MLP neurons of a small language model. Each row is named by its layer, matrix (gate and up: input weights) and neuron, and shows model dimensions 384-511. Each number is 128 + 32 x the weight over its row's rms, rounded and kept within 0 to 255. Numbers have three digits each. A neuron's up and down rows have the sign that makes its largest values positive.
A block is one neuron, or neurons of one layer that tend to fire together. Before each block is what it responds to, as a language model described it from the Wikipedia text at the highest values.

Quantifiers like both, several, other, many, and "of" after some, plus digits inside numbers such as decimals, percentages, and table stats.
L3.gate94:155115144077151175133142134139172119095154054131126118117113150112126129172143147169123074082098148168120162085111083153145178148149147103184069139144145079126176069127107145161174125145128071047069110160107073126114074171117092087151119127100117148153114127132137119128131116163039146080148065171159100126138117115109113136131178144152106094143158123085174106089182149071121124083112
L3.up94:123105140155102150145139122134120136111141059146094111072153085090141128045106115128162122150112127058135116183133145165166164138128178103166163099151151149131127112150161171160089149115139135149144161117156119128105104098157126143103102126072107113089133077116163126097157164117122191143201124166121124139142138149142119065089137082175155145084177125098142149077132125142078156110129
L3.gate633:098201143141186111141139094109157203132105077108093119094117160196104139108144073185126182171090085120132154113081073164111184150161124169120123094092096102092147132118181134164140106205117207084096106137152116093136121188155118156137152112111147121120115102104141170116157058118133091124085169130115162079110133183118133131084165121127111125088122117111090113072138124141100102094176
L3.up633:142099059155145144166130106109174142185095156147090110068116179143136098117122076173179119134108096110169134083119107143127180160119121208112108164083152146110137139136126131143102113187081120089093121145212136121127070171145104158136098132065137105107105107092170073109118106150098118153117090158111128135197135137112086130143197128185132176146161093135133105113114102163093096149139
L3.gate724:157121093141146161125133120128171175113095150131153096150086127081087118137133122161155108138093073142159206161084067078109064161102126126085118106109178112151189170182170098133121149098166127128134128162129090191163095105117127111141110130070172097168111067112149119144084110128114099147105123129134079109107113080109134147105201136153162115120101102144129134174083173106051156084137
L3.up724:114117120141128127116121080084145090199132114094133207085107146092137123167139127129103101129140119118140154120061136132144188143137066096126139131147159143152187168142125128125128121114118122148136130121107062100148105147133142097158144112137129131151116102111148151080081153135153151108171069070062173142092121059136155087117138077149134089131038134099068116174169193142184133131218
L3.gate853:178171059104158174132117131148161137135064065144128088093164097163092146099086173100098144105127076065117144147114092146166118117094162134072140072135069103107130135090174094107163084138139134041097188150161094084116127118149167069155066180126099132170093110121178084124167084075119130107125103054115112136101099130107031156130180153148080145114106120069079155092169155122060087038156
L3.up853:115089083146136137093184075084158135187114096158137145060096160164097132123154096116101121150092148066155193125101166171160154122121104173099081103093088116142111106137119165172161104110123076123146095134112134101192055157118169124144151100125108140123125163183105163106137103121134177147106146117105134141147107095108106168097129098108122088122143162134109143152098112054142151135153
L3.gate1191:183160128150138172168102093174114132120104140137122098146164118097072120162096117086149092167114079108118124116075140098148148153102121149122127105118130131123101110168156128088117089135137107126112142178152105139075098145145170089112068192115172094174110101092197161141140151093133126101156081045114105065120105074125049157094134129121161080195129078134141070161141129152082118122109
L3.up1191:114129153145121136130086167086070188105092121117132119141209149138057154135171078158157088141086103126102126162116147120141132147161096072095114147136112111122112132112122155139119089106161120095118095128099116121172127096044055125079153111139125193145156151123123131139113132176108098128173151087112154097123118107168124145109118177115216097106080095100140114112146141155068130132109
L3.gate1260:136109136161116142134097182096162075086105129079148088110143111121095109087138144103148115149114143142183165104128108092167137137118105128112147175162133137109125164086111111097087150114159138111107147108174120082162156096147119151117135160072227126091126109119172079138125089112108125110149116118126089093120158078137071081135140100147141140108149140105102115170135161124089134096169
L3.up1260:135166162057131114097099178150027108107162130110188120120168181109011155150128073135114083216120099062092114137132131128162113107118130145136111143136084097110134146141145195094116100129107173066106115079076148091081107151100153131161105117160150122175175120126102079085105151128103092108182152147139141172088129127115117103066130163146174102155088120162125173118162169150099163128136
L3.gate1913:103062116136096069142113151158128108145158111154156112127105140183154165109154087100124103187179077119133135125131134134119114096132142116128099088079147109181108088153142176122093149120133136120117110119174120066165132116055088152104079139148136173167166152116131109139150123148087138081153153108179157126104139108134097100109102158109126099153142144156183098160077099136162144092115
L3.up1913:078106099078116170095100119117124057080154083152186126097121126140071244135143147103099140147151100144142142113136193146107118125083132071115165095143115128117157161160116150151102101135111110063120056170133093117112115194124099111147094137236144119174089097158132164074121158105128191104117120148182144119078072128147135213077155159144071048157125152111171133111112086123107080102148
L3.gate1990:115148084140105069129118141113149042184155099177139125073145137140094124098161146128158069132171110154073141088143100136154183112133117171101109176100124140150149136120117130191151134168106151094036135160155110128127136152161131074117145158132126141153127119132165119160110086090120118108188107141116127185100170147156077171157179129147105093175105145137121150149152081139095087171159
L3.up1990:084141160188129151166110168100116102096127076129143171127129113152121103161176124140030119154070087087125094139133098108136096169136120132120128145159147096109168187086159148186125140143077138169130135079142141136128120149152141109095097147127120085112125160127119152110119120091143162118143121168131092110136137103105143033138145118148156136108122146141057142096180169125118121106132

Leading digits or number words opening a count before a plural noun in prose, e.g. 7 of 70 articles, forty years, five works; sometimes other, several, months.
L4.gate275:092132050132087138112138158162116118160102077169100127141170155163168125082142076141128099162142064166107107122143151121102095149145101146137135136151076192078150143126162139202160092152100161070119083081125139122151139155141119141041082110119157144178233166108150167095074119167075145114147110124094121157141078141057178185144136160123113124093081155135140137122107140136102099176154
L4.up275:102074075163135113130139142114153116150113140128087070063108151185125120070143110081171128195133080104138122151091132104153094204171091170079125127187105145104172111120090136184119129106113059112134154133169132150177150093110140167086175102134090087076143195093070130136102093163084169103113105128127215134080149096124122099163106089147137130115182184067118162201165101116138107109080
L4.gate611:168108094121148131168139126140126117150199113129086089125120131199124117131167079145172079140135085181044125124075107164160106138131131155133117114110091134160173130110150104107150095133160085112133116097204186101165145151133128119079121126141069150146114163089195123104114074166090129127170134114141121107141167149070093130139105176127109156089157154067129121123092134123124112170142
L4.up611:175124140142164076097126199149120123156211129131126128121171132103114102107127117120128132176139074100111152109160035102117117120159115131139171144170143122116160124126122114091123115168121168151105122119133106135106171186122126127105116095145196118183102131146110151140130186093167102134102119097097172120150115199125119199138134204069120120087151151116133173107183109084076100131127
L4.gate819:154170137130162136116059089133168104152150084068093122069068106137213105080141112137173127120130124063052127059102114148147099113132127115162074083136135151083140096195133126137146106183084158142046106137176092122157065108134157134081120113107118147161122134160164131088114112102095175137108103142102157068174126139056149105141132149135100158102195141088088102123133204123126128098161
L4.up819:117159086102143126132161104117218186123106040110108142105138132152109150083157120150086169162122111080144152053129190147178108122154141165094140117133123157091130077115190146078109097094144134099135111135189107105083145129120167093155142151105106164107128056110104195149107088071066148054118107110175112077132180139102156098183137061116122105098135136081148171141123133160145102190152
L4.gate1220:116188136087154115169055135186108158084162085197159079088110144161126061111156070138136124128157091131129176089109170148130172094149181104114145088149098164052171131136087139119090083118168106090145146109152109126141128142104159110101090146146148147131190156125131134116134120077135161127140090155099152114124095126051145145195128165109162142040120161099082124172144051129122083132079
L4.up1220:093136112160138119141079100088163131134087122172134094061154108142120097114127139130166078073124115172205179061133132126118117113095126151114156138129171155091103092105134110101118135161165054109137131186165110107158141172097161058139117188099165142151148149119121103111122164137177155150106165165100134125098107122103150158110153135116161177063097104102107084164133119125119089203108

The opening token of a new list item, table cell or match-report line, such as the indent before the second team's scorers, a bullet dash, or a cell after |.
L4.gate120:171111110157105111113076112106122135140152104162146134145115150147066165136127108108155062104120112136135158073109101121163082115148142155147149151130131113133141117079122085123137149114143141129104093124136134144190179108138113119123121139125144182156168048146145128167105130109084144136105119106116180112115199091084164087154127168126111113148125105064092139135151113161159150118106
L4.up120:035124130179144089115082140144116111162128135142120138087148093095163125172150201167132151181114117084087111095150155085119051107110111169112154107120109120144103204083151138200123096116183059120131116118192131059148148095132107081112115086135056130124105127113133136155128179078178188128129116165145127142146122103106083124176127132135108136149163111049085197095081141150138113082131
L4.gate1419:156146121173139136162120131144123095165143108118109147116088164179100162140133164197162117082163156176148115119168176100066114115131141173102126084206122106185122096102126121195145150108157090129139165122090139162081149143134138076072174143142083149104141098094102171152173134138156167118118125109170081125114073125154199119143111125194098122081102126085133068115152116102173165152148
L4.up1419:164146160127116110142177162132115125181164143131085170070147119125148185138119086118168124130134122142110164102113127055090065145089116152100144098168108143166132161076103144197131081140126114158191157148141056095158115164159115097090066126116082155130158122126165154186124165157147159111134122092137138170090172163156118162138146157128112124142114093075114063162097140116123140105123
L4.gate1731:078100159176125134171198103177118143172187109136099101133161127170101174090114119186181096101099176155123082087131188153116136152118140178125196133112140181138143120116144119167105108078145142136091083116123155104147143062136157098111154172099124152233215123113119147137149111152114139129101098139205094164165050167152124105166124157130089133124111107047178110081126130127120157147094
L4.up1731:090135175156114136196197107154111103203141148161051111158123133166106193111062162168167089062113168148150094094138102097116124143132111196138181131122146145141131161158133097168134084073171147145124087115076124112114131090167185095162160136084109177189127112127125170168114138126117159155146073134169082118152098092096108083176156135107109180146129106103158113086144144096164145169082
L4.gate2013:136168161178120126136071157083087066157154159130141144164178128121127166159140127107162117110108070075093122101178145078098102081141137140142143088110112153087074170193125163171122082104087088113169148141099101056184156152142148111153096112139113087145139125157146179146152133131143164101098177130143157157082119173125164188173173119082114110150117170089101051159118143086137140088115
L4.up2013:165146121143150079184159139108154119146127105171124112129080162144088236091122114116137144192159041150168138110159120100088124022140145133092071163097136120162118206061137139166094116094145123139182074115129095107116146157154156134111073120158127163107162125127174128216155134120074123080126127113149104124075094114147153109166139146135088093122093156074148124170106133143169166120109

Cells inside wiki tables, especially election result rows such as the 0 in 100% after Total votes or the blank cell after Turnout, plus line breaks before infobox-style list headings.
L5.gate261:093137086134074137127095133109162123130105116172167114122175066176121098167091141168145087084143134069046141102082194082176098117150152133119086160063111131146069128180098078160162202125153059116100120149074067167177174111074077109147165205073040203149092122127121087144171092096148160138140102147114123184153082057118131099144096137162119095028084109153088139083110124119163172102128
L5.up261:125080098129121115111115140130075159120094121135091132121137109098139148132139145184150147075084084116149164134054120082111143113129108195118188125128107163060175144181083096045064172138068104106135064102122085147055123121119085112060081136063123127156066105166135125105135160119161145142079101118123184131125097115130156110140120067117156114150111116129037143076119113109097133100120
L5.gate1786:107165185187144190113122117088171114092147098136120156113078104175122126176089098184141110089120152181116161109154140134141148115158161118060158136076133117069155112157128146147118133147139183115105062137112107097106120156131129086121068088123131133111150117125122133131124150143107127052148151099104131121158140231136126157141148139093160129114118098067157166121103108119076139100116
L5.up1786:162065147163140178144075149116135103122152093146146131137089092148147105120126129106111099136065143170081103095075090178098118124161138141114138104123183123143127127111168123143128132190130149150104112131067138135131126091188160095161094113072073134065119114132126103157169165162142163094166173114065108086217089147151080106099160131098114170132065090111158091119163211087155108121108

Number tokens and quantifiers before a noun, such as digits inside multi-digit numbers, "following" before a list, "eight", "few", "a number of".
L5.gate716:130127154147141101142132103149150146138122089155116122030104142187109105058169132229121116210141092095123159066110149158190175083126116155175133118131127102143167104159151096133136114177108176091074059110157126112114142159136146175102109094151112109162141139123134141071069101142136096111118146194111133142169124162085170152113145121151081112042121160134127130127141106115122070127195
L5.up716:169102124167126073124141121179157101144084175096131161165110117173059154119141121154183118159127117080177145104089077102099125227140113107147098112133136111138096172172183114117130086111094110074137144164130185123125141158155177133153095085081114095137153094133122131131108141081070163122111058086105082086148133037125122075135161106138148118132115090161106153151116148190133098101109
L5.gate1147:095084108127113073093125122106138111125217089122081076109080141136176116102171071145134122152115099159127137129100122140154158197149100137116140135121189132112110151122112135156128119168146058064093107127138161118085157176137084135118136047135106136160138102093106152088108124215067105078109124124100102172119144145076130112137170194123143114107132126145123112112088135127120102147117
L5.up1147:110126145160151116106223106101124168144126128127091164106108116113154087120121152132122162166186142073106157098102081114131152144117107141172181059088154096114141120120149092090159084133115072137085128154117183142108200163158113134122177090150141149186144124138153144107116107090100119151091120142111171164169146104111117055141143169083152087105210139143058128098136138153148125137152

Spaces, pipes and digits starting a value cell in election-result tables, e.g. after Majority | or Total votes |, plus digits in dates, coordinates and infobox values.
L3.gate271:143189118110173089123140225166086166115189106147134123149156122157077144116120118079105165117110108098083174094114089194110146089138132123143138127094083107099131119130133100135103077169102148099122130114149146068116135197156209137125104153137171126121173176098148083153106083111073094133147143134122151166156121117104107168129163128150123108109076116135203123160116195136032122111122
L3.up271:114174128061138167076104171159108086142120185112125113165186087089121142137134102137152098150062187136185138113096079135116032134132121149108137143148135168203136120133054110092122094141131150207153106120112152123099140149128084171083125125177175079111133129136159128092108145111105128095138058154099132138151193121121144092179077104141114165106108118124129092142132137154159128139204
L3.gate611:154104118146053166137088157150143072161120096122127123079149185124179179140147144157072109174056129126099159143122136134122145062124059129167114073177123079096082098120139126163127128110109121122076126115144108138122128125110108151178120087101087037123145135118158062127096181180076154093152143132134172151107126144127162100119147116172152140102122153152150123122166124140177137077167
L3.up611:131122211198137132127157143139124083178157100141157109136149116124114119158089191157077155193085134077121142163130122151094108107150092141161179097106106147146133134113125051124132103067115076204097122129121135173088166085134093157156166090127134090168156148141095033175088166087119129134096128118148166125144134196136101144130096120111168144109094113158112114130154090122167098150133
L3.gate825:086119113146190049111081133135136143110122090154166144119115116108095110099129145139123104057069139166103130111154128137172137098132172136121096142125144086102180087091167099110094142097139151157110085154129121138131145079122198060133065101132123134158151117080201130106173133110109148141175113169146133111070185090124150124152158099197088087114095112121110167058141086100112198116107
L3.up825:099200146146164131133129073089119158090086069152173161085138187186073121107139136129149112088121141094160172115140149159171184146160140143139078132143150092126168080120122112183062127096113124151095103118134125150070113165164156066079097167117108150171163167078191103126146068113132154098180141102124106163064120131168114103077160114129059109128068126106108132100151106093100129131156
L3.gate892:152194186149142122099163119101107169120160109112091115119136105146087113101108162196135109106091135197163142141138091130082167128169117128144146117149084155065195067106161115121143095144137097156123083129107132113100138128150163150125120092123170121161144144129170168149108161109148159151073116185131106136140112176194163165209124167134123125085145106134197162073166128140074108158075
L3.up892:157187147180099130073086139107059123097083117122179103199200105132101201132068163132110124123182097125086141165103052140106137080159125144138121099137065122093119119157115145145153120138074094115124139086136118095083063152107134131176096156117141194157138155153094084106139114094134148115158146114191169111061115199126081153141144149147101071123137132131125130108138142104048148093099
L3.gate1060:146115121091191071159158142128155130122179104120159082098168122168088159184120164073103139149062069131108141186137132186100116158132089100137151146098104122120126158134105121132133134143150119135082113103116142068103135185175108138172117128099137125083091101108135161144092143132111146089126159113122098125152102130138114106088111135133097129144101140119109124120155117111076133048123
L3.up1060:143104178115238127185157154132140134169106126219103081128144135171081085141122109113097092216120094054134097146151170127110101178137098108178139120119132118118106141128095103143166096136160124159091118130088160129139113137130111151102136102146086089148144147080084116190092147099141150128108095119095070129128151075158103093103088142104168146132150113127117138121187114090106159141104
L3.gate1670:153117157140158154199186124138131149116101102177134152085151128178137125118148155115111089131121103083174156120096104142087118126150161157112095060179205092111118149097113123107086157167116152119064083135092117123129088121032126122157076162090105098069161142128185113138161160072159113153125140108090049123138107119118131171141167117192126123125101115139066153079167133073096177134133
L3.up1670:157075172155100140128126160160101126108082110109146134141142129138148110094097174086097104147104112153140148158205124171081128128068106057105114111123121126076071097162142114090101122177111122100083143121115144120121096150135125165103133138145145146154137153117119113098188105179181142100114099134125104105181182108116135133095045125112200152074158136191137132151147107079135107149118
L3.gate1719:127089107065143115143123180149113132149109087187213114114184109169079130090089158154127134109130102147132115118081086080149137123131137112172150089129172096106158087126115105179124131151165132163051110171109078130134140101186148092167095124120133118118137111145125122076147184136189120120110077161157077148150099157137137122186220096134126077125123129112160094087122186150156141164172
L3.up1719:087095122146144149123118075160066096092163132160097164139122118148156125096114197172119075143075093131205090145158120148073082113105120133147168113164126145159152102089109165095150118128078110158177162139079141132120058102089143096138085094165103131088093106130119146123096098121161127150097099176148183129141201110147138123148090096146130183143151101190145193153201076130175094135169
L3.gate1824:131077144139171112170176150108194082066053087098148084077121073159075138156074137121111141060107166135135116100120056105191167166133125154132113100106154154084150115128126106081130130130123112111057107142164107125099102156118123079132086137129156129118143098108094106095143106151184132104093066127115148185194085161157123148100154150135106098099109095095130148051108093136055078105105
L3.up1824:120163147095128059171145170159147112140125115146114065144130099104156108132089168094110128120122180187044120139144154145091122126099112145091099095092189138053157155094111094091168172136151105149108093132118082156150150071082126111118188129144175061151141135052102104109116125118181114136058096124135127197182074181122169162153131114131141142113121159122126101182169087050067165126089

The second word or its first piece within multi-word proper names, e.g. Ofakim Railway, Clemson Tigers, Ákos F(üzi), Detroit Red Wings.
L5.gate494:139092165132174144121157119111117146082107049157096103169072122136116156134134153125158122100154065117143090144141143149094127134129136139141219158197092166117213155176139108140130142121116104180139106130136100116133084098130105129090119151161139165135139159119096122154138164129105186169096124178091143177111147177202106116104102193134146173125132122124173166098075098083161095131175
L5.up494:176086131081169120112137057163167140087168138137062139192053155157105167142160142150185123058085166147083132101188156118089111128164139113052107105167137146123177112157104128159117160119092094132116128160124119108185113137148139091108115111098167098130142166118120169124112150117127161124091141142092155151165130092104102065171141081148101154101085126201124100139094154115104141109124
L5.gate793:184077144170110077091150120068124127123159109081105085054091159140155157195183137124190164126112096110126106128127130115080122111110158134138126135143129082112170108144177121144129126123108031113134200126137130098142116094111134125129096136158120139173120108156104150115172156096126157109118163095193164134169167145126114165103129163137139122121082138126130158151091153087121135129114
L5.up793:147116156106150168095129104089131136141122125133107208189115098115158087177124135155164129117127167136102178120156122087091132121109136137209143160117130185140105138123124076112125141091075119192160102115111125097122146147067117174176128099142081148148133145136101138094192141094232107114132120149156060095140126102106097157139107180159117151076142109074158142098100123086107177136133

Mostly blank space tokens right before an expected number in statistics and tables, such as census counts, league-table cells, win–loss records and birth dates; more weakly, mid-word pieces inside personal names and foreign words.
L4.gate10:150151185151166076137175172193131133077122141135181088154121085148117191127112158081132137106151112161072129093106163157140175141122148104103083097078196117109129119091147124161147160178124154099086130137128073113096137156132145098146083153097170119128119084135102082124186100089160133118107126176107074155071095159127152127118202130102093071132128114134144098131118136105090131091111
L4.up10:121155142159124145058145136150090108169147095161124168143145178144120082129181135095114112122120125104151103172127098165120104102135079124127145167112110107092083153121101121147164127152080149144117081063110153153108109087103093186141122089108151114076129108147140173095097136109092152133153095136107193141141183114133161111146061136140203115134126086114093156143146087097139077128064
L4.gate1353:145082149173198146136101118082189168155116123143106114092095136130104168143161087110153089113143072130138115074113144115144159128126117130106105077176162085147105162117149104116082059080120150105166191154124089118102142126116183102134154107138120087129135151091173160171139139115128126148095104136106147162103114115163153186110100082150149117111154126087093103134161141172147150099129
L4.up1353:152213143049058120096101188113163170131113119159106143097156114084173158100163127106123130085118158048128156151151131169161203130176097125134146131114158178087082167058088137140122113137059179200124160116098119147090135129140199154083152080116169121114127223100137149103121078144134145183134157163117135164087087145191144111109118148122111132153173126172105109086127113100080136179147
L4.gate1674:183161121189145141117140063128136126194143128148135127083159188156101111074149115136133141131115132111091125089197125127102189110145175128029130106144174100116120103122198110115153124181193131096110099137170132101078098076039122143135124159110147173161146093110132069099146125140091085104111117163179152103129088112147155113126168133115139121129140123133093081116169140128171155121054
L4.up1674:181099162166110113124116119161039107155117105084144158165146169108116137089149070166095144155138162161026093135200120091114139102121121144042149163133161161132120115103135068188142034089104128137121162102138127133142154128105158119131151096095137158143176149151189080167131108170052163135146093106094163137065161146158136135117205113097127099115093115091121108130138168076126048126159
L4.gate1935:121118144118173060129123101104195159201163107077093052082149105152135126127152134105143157057090059137154117116105130105156148159148129120127114158112136171082105122089146139162080166142145128115101115119192065149086097094138107081102134155117186097106090131135101154123164129140097151094117052154138106152115080137120167177184156149178130142110124114116117116149092137087139094134085
L4.up1935:100160091137143133086192094106112106109177090178189173131116139141141136144124153133136116127093121111088138161126109127173163108160087097175114167103080090117143160163101085140164110065132107107154107138082147162192155110104034119105164074142173128113123181141129157125117125075038174130108126091117133155110183073153121081119097126086100104155114149122066175072141141096142126107118

Tokens in sports bios, match lists and tables just before a club or season, e.g. midfielder for, 2001–02, Foyt Racing.
L3.gate87:080107208130143158134138123112107116131135103069104188100046162120161109131089110127137118146054149141117182115113103136129174128181150137174146082131141126106142135123134142162151195134143115073132150094123149109125124099173182142136145169132102170120099096136138138034141111138071084188157118137150103137149136109147155141121113085124141103074165161115106136132122113103145088104142
L3.up87:091094138082144146117075109148174096111159121143140147072095116176151119186172128135170125139073053232115121151105108174167099155104102148187087135140102132103111098085157146126097160169122086103182156123168175155109083172132154181123136115120120120156162148078131097133102119213131063162058093209193124171150070115119138153070084137133120133160132066139142149148127102122146122155183
L3.gate260:179094116085168086141160114191142165094151115152117082063104139167122189101150129096152152083123105173121142163164153124065157121111116095150109120126182119150143167176172118145058148093141065107065166129153110095155102134167089085080099109136138085099132124134128185142138165200173152129089154170198091144097112165101104180037090113124166154129160131115129129145133038145167167147176
L3.up260:139147119139083104132101167058170184118144107086101112123059123112132094100091121206155118099087080112123141107102086133118136107083125197126104172120209104098147118144123134107102186114129118123163193111090137138117073130107169110161168124102145186136119094098184092052125130076091120094102208155183148128099120129136167069136140103161091135153103121132043158133122102167170124137109
L3.gate541:148053125131128091105096102135198077126119089092148115104071184195159135145178133124135155135087098152155113137044146095073119147148138070096066196153088160126168117148195143084072121102099098104104186147148106168141133110157100154108127150073086091140100110118160140091158185104145095123076141054157132099097085150125158144074095093159185136134111074164060114123138116166110129143111
L3.up541:145089101150097095176194195146091139099114127102134115161125148093138159125191127109113156156133129188159138138170150144127105159156132136131107128180135102124107171069095164161145086138129190156113120085115147143153145159124132117091074093092133135118144119138142134156156095175128136105128100154075148171130128149126117131086121104173117135155129111122161107071087136070110187107154
L3.gate1124:134125175061104191132165136196152127104123090125141127087141141166132103126179107171117132114070133114148150124188111189108093097148121116181134117137154082114088163103166152089115166162186154124119117163073150164100140195130139142092095150119113137063198116099148069091200104125088173088175144105072099095160143121102145170214151124116107067108117144122158184171164122099160127125116
L3.up1124:120192122125144099087138129098127091137109121136096107127113134085131072091068145097161116124185074112164180166138103050157130069129144162094094190167140102171133102122129164189121133126094145129154103102112067142111130128152144120118107141102168097103071132168143136143172151086101150064144141122077151118076239164073139172163162143122113135068111096112119151118126094067147094136128
L3.gate1197:043167187135173139111136117117088143136149138102089152107102166125105166142085064123113156091176099095123126080139087119064071087170158196154165143132088179166137137149135119155124148119124108130115120178153212090157063188047159038095106122120122089197110093098128102138125138126141132108158090071187148115130111164092186134154131135081108091165158122112194145115122081133143094155101
L3.up1197:102098118171120134104124133066112126168027142092109092093144175113127097103075081184113154065152145157169163126100118096161084196131079156128095095151138190118237158219154124104106156141124166117102095159128123104085091122147126143125113153056144134135066152129137164102114118183124109130153159168161170070126130126096164156129103070106171118098142125129137095125122066091135070164140
L3.gate1349:160131136090159120144170116151121115097112076115144073155119188208107160157125071123129134087154097197130118092104123195083156045175140127114140126082137076166107091118172157173137118106138120059099101154068131101132107170092130114128117152108141161145128099085144141113153138109138144138140119115126096138114095158120149126084160131121093073115131151118146101115096137128146177101132
L3.up1349:135117138140178171147127111124139120116111137116107171141130166120111107166128163217123131118135133120154138192091166056092027112162107170157163108120157141149135117156111172186119046105092128169190131174051091094096123114112118069157134140139100118125097143123124211106134149153151179127148144101131101067140138116143099143127059108115149144128098132153138100107165104112146159151097
L3.gate1733:137123176095123173141143085154151123136125166114136086137093189147166131187112133117129107180177136204154155085078140126030094145136150076096123147175075108111123118141133122113138171126143090085084156124149130118113148188154079162085112116140134133124066048137137113167114129149104129189088115141190086133112125148190163131079098112090169135128103136165206096127130153138199145156090
L3.up1733:178122127120149083148132129129122159147097139107130135163133171088141134082168086184103116142137114119210152176090082150145095072171132125179116159122131130164109117145140188158108159130096067121114168185112149172132157079110159132130154145125137134164119090095100138079139157146100172137119124134123157058118086112125192134142095120206174151093147092126131142171151116143095066148113
L3.gate1909:154125125130168101138146098143116141164094142103154147100120168131146120113114167162194131151148111173156163174121154061119118130137101140126129123204118146180146076140193205172089167085171175101111171184146124095140136164137182086128114111122103120136098086105128102084129114148104119159081125115099167089132102135102161159170088059130153100112149098103155175151141118146157141136104
L3.up1909:166141112141097140168051134174165181103135138079114048191080147109127135101137144080150096158089118177097142152039111145152114118092093117157086096126122122153142085151126121083164121132129133134153118070144161081156092150122129143071089060178107100124107113081154138125116151179155158099138136080120072116134081108144159090131147132108159095113135112175111121154131211158146179142134